{
  "n_head": 14,
  "head_dim": 64,
  "norm": "rmsnorm",
  "rope_fraction": 1.0,
  "bias": "none",
  "init_std_o": 0.0,
  "init_std_up": 0.0127,
  "lr_mult_down": 2.0,
  "beta1": 0.93,
  "warmup_steps": 200,
  "schedule": "wsd",
  "decay_fraction": 0.831,
  "final_lr_fraction": 0.05
}
MLP neurons of a small language model. Each row is named by its layer, matrix (down: output weights) and neuron, and shows model dimensions 192-287. Each number is 128 + 24 x the weight over its row's rms, rounded and kept within 0 to 255. Numbers have three digits each. A neuron's up and down rows have the sign that makes its largest values positive.
A block is one neuron, or neurons of one layer that tend to fire together. After each block is what it responds to, as a language model described it from the Wikipedia text at the highest values.

L2.down91:138115112119106144113160133152086145150134133124134168154108144096133134101132104110075116145083135104176101141146158124096119094100152092108140120173143065151113142135098097168130127092082133134071123127129117151172129140132145110114110129118117114137079112157107171142141126112120154119
L2.down110:146156115132122154103142136128155145106177115144125109087136096145141112105129108145173124144141090142129147140111119122139140154136131094105151135163086128102135167101150177104137135127160125166131108139112149108164160084150148161155115146091123154125115127097144135100130099124170155144
L2.down151:182098148144116150122090129128093143147102131172109097094154142152158118097133134144140167153132108107139138187154117188129097151186126103117128109160128140146166138166117120134116162192150117112111149079149158122137117158123110107122130163117091133165095119129106132153135175112130142132
L2.down399:136103139128118171134122111161129068127189170160079117067158168148129186116124133146126094116123129127142136148119121157133130124192138111113126084131135147138151120143133135138117133137172127138160141122131141152122130129158131126102108087090092085093118111107082161151162160106132142143
L2.down409:112160161160133139121113095141068115136132148090104124174145087113133117082132144097138107127162127075176126091094108128149114097102130130115132178117142093127150157129115119102151165077105130131146148148122140099165097071094156147123115113153102118142127119080131156157169131151170057086
L2.down731:119149131082132157114141142096155135134074127156082141144117145147133144117166127126132075112132126134139095174117152142127107101161136068110141079099138152100110102080110089132114120137112101121113130156080120159152144137121122146161122103128150099160135145096107176140089121160160145154
L2.down811:140163096152107104138147194141101172122135150158105118112147114147157095138137177139122114101093168066145178129126121153151091148160164125072118111115145125125131122149119119132097138098115094114115129101109127107152154092182108099113186138079141154095120112108111127151114128088149131153
L2.down987:060174141163141082134130080120146112108186143141087122140132142121165099129143121133127092124189100150123123136134165092152092122152110149170144146117098071080154165099165145148167116141115128103107127149147136144160173116124126155129129162145136121127170099123131138140156117096174110098
L2.down1118:129072141157110141140079130122099088126104113149125153116113151177139162104074142134135105152105154079074130130104123149118164132144138152135135158144136131151135092136130135126133154115115081089132140116124135111155156150154116163081102079141083146139112153160125150124144181119158074105
L2.down1301:165150143132115127152076103115129098098139113136104147108143148105101119152163131111138085134127106096164080116134155116165111141132122112144105139164169173149065169088145155132119149125164114096144125064137134123153118116094105121107141107141113075144159138123125156205133131130165111140
L2.down1302:163140108154101133142151163122124127120128140162074147145195149109126104132124178069107077128173106158116151128121153110138145143123148120106132131115106139175129155139129153139129100123173105163135138125142168150144112093133135102113140096115116181124090159124168120146129144155133140160
L2.down1729:104178122164155123135084130070109166099137129128132138127158115108124113086147128149171078176145128089132132075115130097132167135084144097164133110137138114154126157149151085129151136098079152115119157146130164082160109148140130143132101124095166079085100116133116101156161132154143133148
L2.down1997:155090134147088177145136087142065143129113175115120086129121109122151140145155128143143134138179117167090130095105163116126140134161156077113115137071161100092171139112127172119107174159131122156140104169144114127103126119112140141115155104152135123145119135097130129175113165112149116151
L2.down2065:154105114124146185136133124128117124089103117152087093150184126118122130123099153116136103116139142125115119162106149104164095148125149132144101158141166153113131111121140074106149120110122152143126137171161140091125107115117089110133137068157149087148152152138118127166134151137134134137
L2.down2075:129165108171138114161122075126120099157176111094115171141126142123103138135155114133152123114163120153104094067130117162151111138129135121157116142160142119114100148095088086146081131130177122130115102139087120137135137140104148137101142131111141116144084123130126165100093117109118129118
L2.down2116:163174130137128174118094180091114084153139168130128095136126135153119157148135134145126133118124127110144120145139125122115132139118167147156132134155143154154128135145134122125156149123111143142127172121119095109155133119172071156127162113096109112159094094148119165123118129090103109115
Negation words and prefixes

L3.down690:110110124128116130123123118160070105136163138108127157098144125138110140143112124143139124114089161098133147125139109136117159106151106192165122129137137111148144168173124163129122130101136130103097144120113143123196112150127111139138100147128112099105136133136150135164113143091145119104
L3.down1231:141157123148076154114120118118165099115179135167118191118167136090062175116149141121138105146158153128133098139126120122125159128137148102131124109135108109134146127143170115126142113108125173105096138098099135147137128151154152149111117111134106105117117075116123118158130131087111097105
L3.down1435:103149129166136123093163123110112118116130121088092100160119104140105135129150145157098130114149136158143125142160149131104113157124146099128102124106100120162157129094143104135110137092130114098131107129116141128125175123118167101125154129142141120130115128159111110105130108141132134123
L3.down1446:144097112127124150149121082175112058121126130113122141150087158101115114137142138124151143154121168149107114141094091164141109093118170117081137150167137071151115187107154123117148130135153099099106124109132143144131170102105137079155159093158161117121130112175096124083151136139182142095
Word piece "one"

L6.down1200:186136133120142155164098171135102102108106116120132109115118145136128130090116152130157164130107147105150126132110140117136147138148134109123123108196147166153130150144085105164089132112146129103115155139174147145150162125170102171123132140090095120112118117112113139135135154087123102118
Negation words and pieces

L6.down2006:124145129112157139090138141114158130109128115125122098120177145050132137118130117183114099160106131113164185117130114127119150120102117177149113146120118118091137135121094131168147097109152160135148125127138143140134145115198137108144138086114161175143148131171150100044125136143115109128
Place names after commas

L3.down494:116122179131145136122101152136126106155108141104127149125134111133117106136144115080137112134137118126143127133140130118169123145161107119137123098106133141132173121092130166122093149162185130148112100106118120120130132154070099123103080106144095123139113119112149162098135152174168137078
L3.down1067:120105068124148146147078174126147165127109105157114086147184068130127102098131131157159116187123091152149127111137113136061139128150139120104115156137133165102149144154129106101154164139142170136097108132122140117115091144101146170141153099178142135117099118111112106131073136093138144097
L3.down1295:129179109118120100130125101124135100145108071158130123154144172132106183144111135165129139101099084094137153157132105118108152153115150093128117126102138157164153083155107082129155154159135104176115135113133113133070143141131080095143147089133192153130094122113100141139102158151140136117
L3.down1798:123155127130138168143112133103109128152083114128136149154114141105125133095114113100147138125096137111153133106134093093087141121141163090125092105114113143104181088091111143143156149119103151113090088113136119139139153134133113109145152131139164105119101147101151107102093084152161144141
Sentence-opening "In"

L3.down565:135127133147114152085105134090156147100154124148127128090151118137084105108188155101145126160140104163105084132125110102109121140114140106149131134124149110152152119136103140102135121165152129141161125125126112128096157124152113118114117135163156133139139110134106135120113117141150109129
L3.down908:149108113119117102132142173137131146086111146126119094122152124117140116159109140090105113079185090103168115112089142120138081151105075090121150091156106150134098111122163130167147110106128093135125104148136131168105135130091141100138160114129149164126122125105120115119086119098147130150
L3.down1894:122154104138160160110110124106131144081145127153106135110137138109135132111150127119101118158086155122144116132125104145107156121123126156140114130102147147113120101173160145125167135141134086123133152175157128096115064110148162172152126169089128111150149180157194106132090091058105135127
L3.down2301:137087089128079121132131119138129105128117119141128083155128105108117121109137115128117137128123098152128152141099112110139065103121126100129149122094155163161092119130113137097135157124120140191113099149154127128113166115133134144127168126126093116163118110094099136125142168125170147127
Piece after initial G/H

L6.down623:125127096137131127134142125113136137097143131133112121130108126143104150118145110154132132128131131120126116135118126102127138115156154152128150116135136186141116140132129142106128131111126093136090147096131150166155124124145136144129118126132119084130128142135112171145132109099138188119
Paragraph and block boundaries

L3.down166:145107139120134113149125118172134088150116120113128139115145166140084131130124142154135130134109138123139184121186091151144114141152140116117120164119136132129169155138128132105152120146148184101120149147149157137099117177182133170078137099128124110114136136134112114126103127133145138121
L3.down971:137122146093132073147137110126137104105116167095136150138113163127107106157112110140125111137128107138118119146128155123147164120134087082153121133157089075122138092100132140132120111127168083124146117124118112082140115134158148113104080119138197104103149149115147122118118117120120159106
L3.down1422:141112120132126142135140114115114102125063161102180148143075171105126131148133132106128124088125107118166133150096135131115114171108079155107154113136114114058149135116127122115102164095118100146137121090157134140122100094119092134104108099125113127127136068136133149086129097137131134103
L3.down2045:119099118108109095125117118141120141118130153095113124137107104124115144088159109108149119122130136125087135127089139111120172119076107091124131136140067130145093160133118121086152123115091137135128140138154117126140134144121117101112166116153146163123114117141107134151137139123113132102
Decimal fraction digits

L2.down15:147127134135122104118108133100133076083134146150168112163146100119157122149144134132104172147129133138120132110128145120153151130121141127126139124121108174120112125136163144118061102133153148133102192094144125103106135116093132147084133115131106124117111083133087182177125111088145122135
L2.down80:149145112150148118140147152115124134116103148128161152127128162144117123126158116151094122127109142140166134131109086148139193144139159108149142125095154132122148135091162145117130134086130099103127126133107159152132154127121103162144153134165145111121085098157119102150130094154137142102
L2.down132:095108101141091116123115102149123080129110110151104134178143080143087140121176102125138125113124123138145138163090114118079146136120134152111137115137113179136117087114173126124135067135129150106154153126099114113149096155088132135143145153134113132104082137063138134139080095165138156133
L2.down653:110125168155090120123128125115103162115158137136118116148142087114141131103141116111135129105153197179077121134137134157150161085148145120100118128163153143088134164109131140103119151175119132085089106089078116147116092172114125134116143129099101120133124147137136143107097140173151116138
L2.down823:171078137134146115097140086119151160121144116102133141168128129122158156108179137162160138145128100075140118109112132126171134109091126141130131107171151090084117143137122159100112127137143160106139129123165167134161105120092096111099105117083138111093133156162121137129105107106115137082
L2.down1101:175121139110122172142092144165115158118135158100111106127122160059164130122134120151143151139095090134125169196159122160135151100114183153174166144157129127121143151147115146114169135123148138077121145137127137128129131144134143147150094094096101128106158125123136134147122098173098171127
L2.down1245:179145158136106132146106120098174127123116128160138135153135127126140106105122103160129139146145121169123142160120169117136107091089124114119177179135135157123106084130115102118103177120137116112106155122125131100103143120159115126150099127094110122167114110118144059141122143138136109140
L2.down1269:123147137092146126171140187125100101118121139138147116168134139107181155109115113115138138129110081131116129122095141126124105139165148136108154112160154111138142101101148126132139131109131136122141124141131147187144131133151106157120141097135093092154128126119127106138139127134108165154
L2.down1515:100114111154122119127143128147128146109126088130151139143117151099129141126140179177145071149152136116149126130115132124114104128064138137116137159180130098094094171083117140107134184131109141116108212136157098132123128125102125124134144107154108084090147144109112129100197146116141127120
L2.down1528:140151096103081162148103136096146079135136109145132083162126159092113091132135133132102102130153130116138124160115116132106122098130170131113143125161139105094165145134155171118133146119141115120138139109143169101083179114135149145151108125076098187091141131139138143121116120131117140126
L2.down1637:132145153130128160103108121093129158125112137159126125132101160127166120110114105135095166155137126176120128148095145164149125133085179168120154140119129128133118139119146135112101147172169102128142139116140102149140129151125100144152091113109080117102127135120126096153104112104128177143
L2.down1658:109115121120142148187155106117126107125162089142126138136119098111114112132131164102136099155147116118145158140136094113121109105133129098070107149078119162119165129122121128101122142107120154179078151107129160088160098120078116130132135147149135144075109116105091107160131137112098158110
L2.down1675:122132140129130140123102144152132117136149123113143124093129163097153122101091107106149128146139174132139093137120134127127122137133094105165082154131115137138148148157110081148137128135128111154091126073126103101168131174153102135104084103160127134122127126163124165106116127173059117156
L2.down1802:153161108104108110157108138115113107090113104102096094140159105140074116168135131122111138150165125152141127171144099169141120105146140128127128113129100165148119142125143136082162159118120090093102133125096186143094159150148133152120099157123085121132102122155119118167124149124124115156
L2.down2011:191123145087107119176097132088097129110114113156160114179171163118116145116154168116112118096103097158111097110149169112121123145126153120104130077138092139112108118126179163132118160088147133122121177094142109102140128148107123131101124158120138123145144114113107086108135158115104162174
L2.down2070:099128125141117130152122134103104128134154142119104123156145156111108124127182123144123158081120134120115142140066144093117118141126141091119157115141105126140131129135121164122110117118121118186092111144139167192140120132122133107117151136139134157119122133118156144102135131124115114105
Split-off initial capitals

L2.down23:105123112117123148125145116131116131138137148089106140091149138137151132160123155125140105155094121140107099158103144138141133143117134140127134112144117161130137115155094176169115127146139105145097132120147164098127134115133081106115099132140100138146118119164128147114152123100098148090
L2.down55:114096093123136098128150095124116163117129182114151114132120147112144076133063104158135101091141103092110160133123120104144132154104166129122128195115136128143110137129117122160162103167114140142094111155132117154101156159114100147128095139151129104115141135155141104101151139120126126109
L2.down253:106166091136129160120147100153137140115140138099118122105111147164098123158135134206131145160137089158139101144144133145081150078114120127107116095151072119107073138100104086132150121139135130165069151131146174136182120124150122108119113162100138141150097127123127152117112112152122146121
L2.down307:114149125141142159084150104148132089108117125131082123119146132163146129138109116115098097156126127139131105139109115100166129133110146147126163139116098145113152144125086121157117134114138104142103071156108121155156102089120062118164126135135088111091174138118186127111078119098139106125
L2.down398:165136100108092117157095132112138138118127114132150136132090128136114125140127123127121126086145149151117127096131124119105136114105129131112098158119129110108135096131113135082090121105125098147104095105146158134156121127130103138164160098079120116161146118145120134103155070141107185159
L2.down675:133116101075174105152145107166128108144139119121147115128140142136143113090131125165111159117072116119138123159153142133142122145121148100136101121114127104120146137104167131128173157124111129150101128154118117139136118104156099125118108106113117108149120136141167092111116156093145142082
L2.down793:152153114135140151058132195101158151124117146112145124128129174131112097072119124111109183163110152135158172142131106162141095095183195137150106141104140129099103113130148141132125099136121143113092105143114113137106151101110140161102125133151202101126144154136153129132177135122142132112
L2.down872:114071141103146150131133129144115117144150131121132151139118113153138083124133153164087129178135116106075109170138126098136168117088110152106126136084137118107153125149153148144112102132155108153118156100116109084119163125107130117094143188140081140084158114128139148072180102133116137124
L2.down974:149096157140147146115101137128088097120095132129113137161133123136092111143127157107122140089102107105187126133174151129128154155152148105155076152107143134187149119168107160158140142117142160115120130109127158116123162114138113130115116144107114141116127156128123117128101101120179064132
L2.down1034:167166162164104148118164127136075156097097154103144113157118087138143070081121162110121154132172175133134152122126151161159127136126227085130124116109120155118133145150131107113144123134108166116146133143156125094129111109118079141123143143133136156148172142167099125090115105108116162163
L2.down1411:124112127125170134136186117090162109111106125147136124139145122093161122133085146165143143169166125136112123125100120082173104123118144089124119146149122153096111130129134154106095173120152147190165123110134089136090157138072134121134125118149168120148118125153130102114143098142108158107
L2.down1556:116127132120125165135167105124167096117162150127158086148121120097139136162116112126128134182144104112093107154110088113105138141123184121108126158140137138134164140117071081157114119138131118116095128079116130142177110139136147133128096127133103132159101122160120140131113102119176084109
L2.down1654:157104109139124134104119116156096099091190150135147126187132107108126161100104101125154105151159130165078198151137130203120116123124105126156136157135123108137073163135150110148131143111113141124117133146103138170172123096107089101109116167163147170120096122099181095142119143135149105119
L2.down1815:121118130164138127112160122124090121139130181131101114126157162115100135117129149153096174134131131130138128107112137137110128146091119104129163173113144134133130081130096095139153134170117133155134097149129106123133171129161121159137092107127146112108087107140096130093132156126135164141
L2.down2113:115148159103147142107127083187116158125175126168116115169113130124125138147141158117143121123103138145132056145130141113113130150147121184117153115158128134116137156142134117159124159127146119129149129109124131107107134154124098098119142128140132154134129154117141115124133176161140149163
L2.down2129:109133065108105116123132118123131130126129126082147134148128104130138119097109140114115130094195100110109124147140161092136130136102159100097111173113139130127105189166122144186115126165083069168147138174098130138143136120130099119118113139107117150119137117114155143125101138117133127109
Sentence-opening prepositions

L6.down2144:089135151135134161118143139135101145127149134118147093113132144172124086069051118114139085094149140132113122116098128138145111121115180137147150156099116105144133134120158130141099125146143113135149126118151165117138122138086112130139102104136133120139116143150115125102134171120139161146
Preposition "for"

L3.down669:116138137115152139117134130153110148098120114128154098158135177134125136098108126122154150126151126129105169147128149074135126130109150122137144161124130141169151110119105104134137158118165094103089119115104135113111121156143092118138142151121101107175134106126140075119115170164123132126
L3.down1252:138147121125106089107136140119118141120097115126156165137152135111116134123155129091102108157144149102134146144123097154128103124108145137104137147087142175112122096147148137144158137122170120104102134104152166106094186105122107135146133120128150136107099130146120094103127100124147166127
L3.down1545:143126124123129105133093129119159119143138117106135147135141150107097133109152147118140128160125147143135134127119121134141139133113138153120163109154118104121131141125125161130088131107110106124104163144164127132150132131117163145131170150120121100125158093118139172152123093155108109141
L3.down1699:172118108115144122092120144135123145126096146133151138118133171159132158157121112103071118117183149132160177072121078129084113169070133126156133158112128186096111147140160121129096124093138115119110144116118171113168102102103080134130141143127135124121130120076128091114105104074140135168
Segment boundary tokens

L2.down175:142108139126117156112113127135143127148118151149069139173082118132144123075093150103099095099133130151112139124102141099141113129146151168132157133124087205124147162123099112123076089132119164102139157122113130119148138115116109141123106156169127114118144133120131162108151127111138108128
L2.down191:158098160093143121129147140151159127094131133108130130098147094099146137091129134132133094099112163157132094132115139119133149130087109140102136112091143088130147134097135155111118171108058099153084128143134151111153165151131113113139143132150133168124131132158103138108140127114162075106
L2.down537:120172154139123174117109111098086064099111105101152149123148145130120097140082180139143116122175094108109114125109144144104158166149135167116144099137144130137070141180129174139116106093157096144137161130153171115155151131148194084147153108108136146141118139134108145096129121139109169136
L2.down867:134122154112114140138104164142150138147144126113095152148125125129137183125078155142141111139142146133168135146076148138092072100073172114143091155129166109115097159137102152092145157113112123146154095090199111122132187139100138144125131164125069095082099182146140110144094143132118112121
L2.down892:135113132130088149104125079131144121137156150151119117132141148144146127142142116186129157153117124148113152109132089155114122116141094173175129158107124139149129103152136120146143082125102125142172130160110071129115167131145164138124098130117110182105159134160147102137096096129124138144
L2.down919:107137133116116119149129101150074120112124096178156139099121124146140081138129133143104134083129097158143127151110194137156150146081176159130125124149103119105111087112109116105132112145139097099137142147132157161137166125172137082171133136164130143086092089135129131128157143109117136182
L2.down928:142107127105114124111135149094132075120143157117144125117088143134100137154134167083161086106085125162120144132134127119121133114164152135148145115082174138098139136124106078198108120105167155160149114133131168156116101117106110125116123098114118165127134135127117146099151119130117109148
L2.down964:169137139162089097093151130130124090130154091098141129126147088122163141115154126128095148140119126142168124113110084159150147112174150143113163136128149118125137174135137148156130198057168145090102127105147165142146133152148168141163157110115091153143119122109139164158122147099089094162
L2.down1091:160109166131142163091114152125155108108113072114129136089101124126078136136184138119076103150131112130109152144122138149127144170135105117139103095135125137106133118109092143126148141170125114111112140141159108107089089158113135100102127169112117120140145140150112132129110098152108168103
L2.down1151:124141152103126114094127064138117110135145093130134144124157138123156133118106128120097140163173090096157135163089132202159155102100112085124140157140138121134166163162136156142118134123139107136123131151140114138146117166136149103092102153115166151137107115167129087144140124120125178073
L2.down1197:112100119154130114140118161120137104133125111138103122160133138084140144116095149184125121127139154091172117118090126129199141121175103135143110134132091126147094145129127153145142137108082122135176132102135139105117116115133163098142119138114161174150125116132156098116116102121106122099
L2.down1493:126168096122123102099135152115120159101100102162115124125149145098169124093154148132096076140153109108122142164139118112111123113060124113159139127160130113105133116107107124065124164108111155125097174142179161157138107142158131107133100123135124112115139117154124163140143138136104142127
L2.down1505:198132143136134147132141146124078101098150120112156091127162096156129124127128141123125127154078120147089128110116154139136121129123169147110109174148126112123121114125126152136142140137123139124157123138133166091094142156107138140156143140143153096124134142138143078143086113100128144149
L2.down1635:173173110071113084124144169081164136137143110174152109105157117119136119139141155154144132130098166093087096117109098120102135121093119113113111125151115100110124112137114089114130146121151125152087062159155114136113109131156135124140165134131094163101157140116080150113114126107098184142
L2.down1775:155147096125110132139130107149141146142142127150150097205129137099129126100150107163099077145151145150158100124123139138087157122063150108126140151119186144155105115107137189148158090101136175109125107076137143124139132156135168151159131137136142155124143118106116089114114101087096107129
L2.down2197:152105131139167180152133112143132148104122117112108117128139114145119099161146121095106148134110149113100114129109166151112138098146133123121121134143152092123129152141146153117168117102155126146160100116114113124135144131147130145179113137184142129171097155162111123101149148133111133147
Vowel-r piece after initial letter

L3.down245:142113111147144147139128152139119110095135097102159114118174132127098162102192157143142104104131110144176114151166143118131104102161131118157129106117144109101094132142135099148168113128124101179172123107137098149088110128156118128152122138155124166164181150110083120078141114102174144122
L3.down298:093129167139083150111168099139167129125139094144115124086134115177119108130131171162101133145138136116138136155138134165174102063153127096133137146118154082147182147087113141132132140123144128096128133122136118158158133089084126167138138132118112118118113150139139099079128116100143157144
L3.down884:085097090101097120130149103141145158114114118109122120107107103121104123078130167109133116104127136116148084130115171115101155133155161143122101125141112145104116102118112143135125132137148154101107134138146165139123114138143108140158127113129183112125151148121117156096138117092131141078
L3.down1334:118133097119163115121142163180107127086124132141103126157099109130128112133162135129163119098125091149137092096113082149115156115158127143132148121123103151125119146098153124110085144173123104090130106097133131128104162153146134148100145154119160108139144098170133148137107123131123122150
Line and paragraph breaks

L2.down13:153158092129148117118099114141107123114114118137141104142090099149121114135100174146111125132132150092146140127128172102114151141102101111088101129173128113128105127138144121127135136119148123152119146126149153166104095170131088145120142091154137136093121109146158159130073134117148151136
L2.down221:171119159174084135097131128145157131145163098141117119139102154137096160115116142135108119119137130166131118105176101127135166155124112121149163098165095136137122089150114136112123128121130116145132137133208119141122104132120205136108112101103162129101136115123146123102121107106101091104
L2.down343:125115157143082116130111150133121155112144119112121121144121138133105112114143120152158094113105120114084144098079147120157127098162079121151145117140110075107131089160054182163120124127124142118129122121122118079108145152099126107139100111124142137126147130081117173158131087120108127147
L2.down595:141092176143154130124119108120112138064139132126147160147119127145091119159122182153143133134142096139144129151143115110175157149156138147130129087182147113138075136125133115144129084119109125154128114137121165085130103100125147147122157109142118132057124135152142092081117126169149130158
L2.down602:102110128142130134130127107111112142108118133082130154136111086136153158157144129095140151123158102108136119150095132124144166167161106151141128139144098151099101113092127127087102156108121168119085136184131130094114173156132104106136113126126107130108119116130154094140106114144093105084
L2.down682:153167180117088127153143098121117118120107156131160078096110120156130133088133136167154134190138174127164139077124133103085134126114129132139129124097099117155104118139094141107123145124127117144152132158132148135169110102122061148151124163119145104092081157122131107146136104129124096130
L2.down745:134112117126117148126109111153101143081133082114148144136125126096155198153115124166136129090120157145118126162140144140143132142126161118133110103145152159119150122111127159126164147127141133136123127154155123155106132130125130113154096131085169146150125095158136159109122122124145105113
L2.down1234:154095102112143095166153102116174167145145097149167146145138130117154134133103146132113132158147146133092140091144154137127094130091144075109147142176150098117132125092131107192083100086099149163128103171115139127162125131132128127157146148118131115143156098135083138088102163142127136111
L2.down1249:116158165133122174171146117110154148109111097118129058116081122132148164123147115126141081140119137113125131130179104148089119067113105119131137144132115118156132153157149097092121124131097110129131164112126101130136117133161197167114138150152152159183149131140106129142120121130152122168
L2.down1361:128142068100158120123165093115130077140128132157149131117105127182090147132128136151116125074159155149145116163126152147161128111151148134121181136144116131138132106133074124107114110145097151110109131127106130150121168104084127158095137165150123136096146119130124126132135133128137121085
L2.down1509:109126198123101102111128101118127101133086139120089129154114122137118164143123107160096148160143148153110170135110122138140185159136154107105123122107137113112124112162142134116137130111084198143110092157138138138139114119102095092107134109098139118126148104144122103130138111089106154107
L2.down1652:110124117103159082145154139100064119158146136096153057133133142147138128120093157098108119114142083186081149092161146126111143110186161135116155169135114115147144090118159142093146107123177168128109166147151164134142096121131166121113114117112117104113149121128121142134129127127145150160
L2.down1759:128156124113195145107133115116144146137133111102150096100150127135110184157141152151124124133104124113184140104142103109132172126144136147137148116139116142116141082103100139145131119138084117142146148159128114138098094080089171140154142100121157123135125095147152161101121099137129137108
L2.down1995:124120159143160106120144105157066130100116141153150129146144175126107187153092118111140133136112107106116157148179174124108134105141146128102097144100142157165128138121132131171149148132132149138108115131115142133196107099079115099144110131100160123146133146103137082101107126139128127111
L2.down2171:126129114149151102097112115157105107165153161127121165103092149126173110172160116147110132122140216168090127118150160135124127097131113109097133095147105111112157108091152150107154132141152142166109127056151128120110109078158083171132091100106154112119109093180144123139098110135115108123
L2.down2285:135139137119101125105118089119153117116129117111151145093113119182199188096144153079050157159116112097145109141130114158126114142149094130150142150157156139155156108175084141148123145129152196160132133166154110089155120113088122129130148124134105113108046104161147135131141161152095124138
Phrase-final numbers and places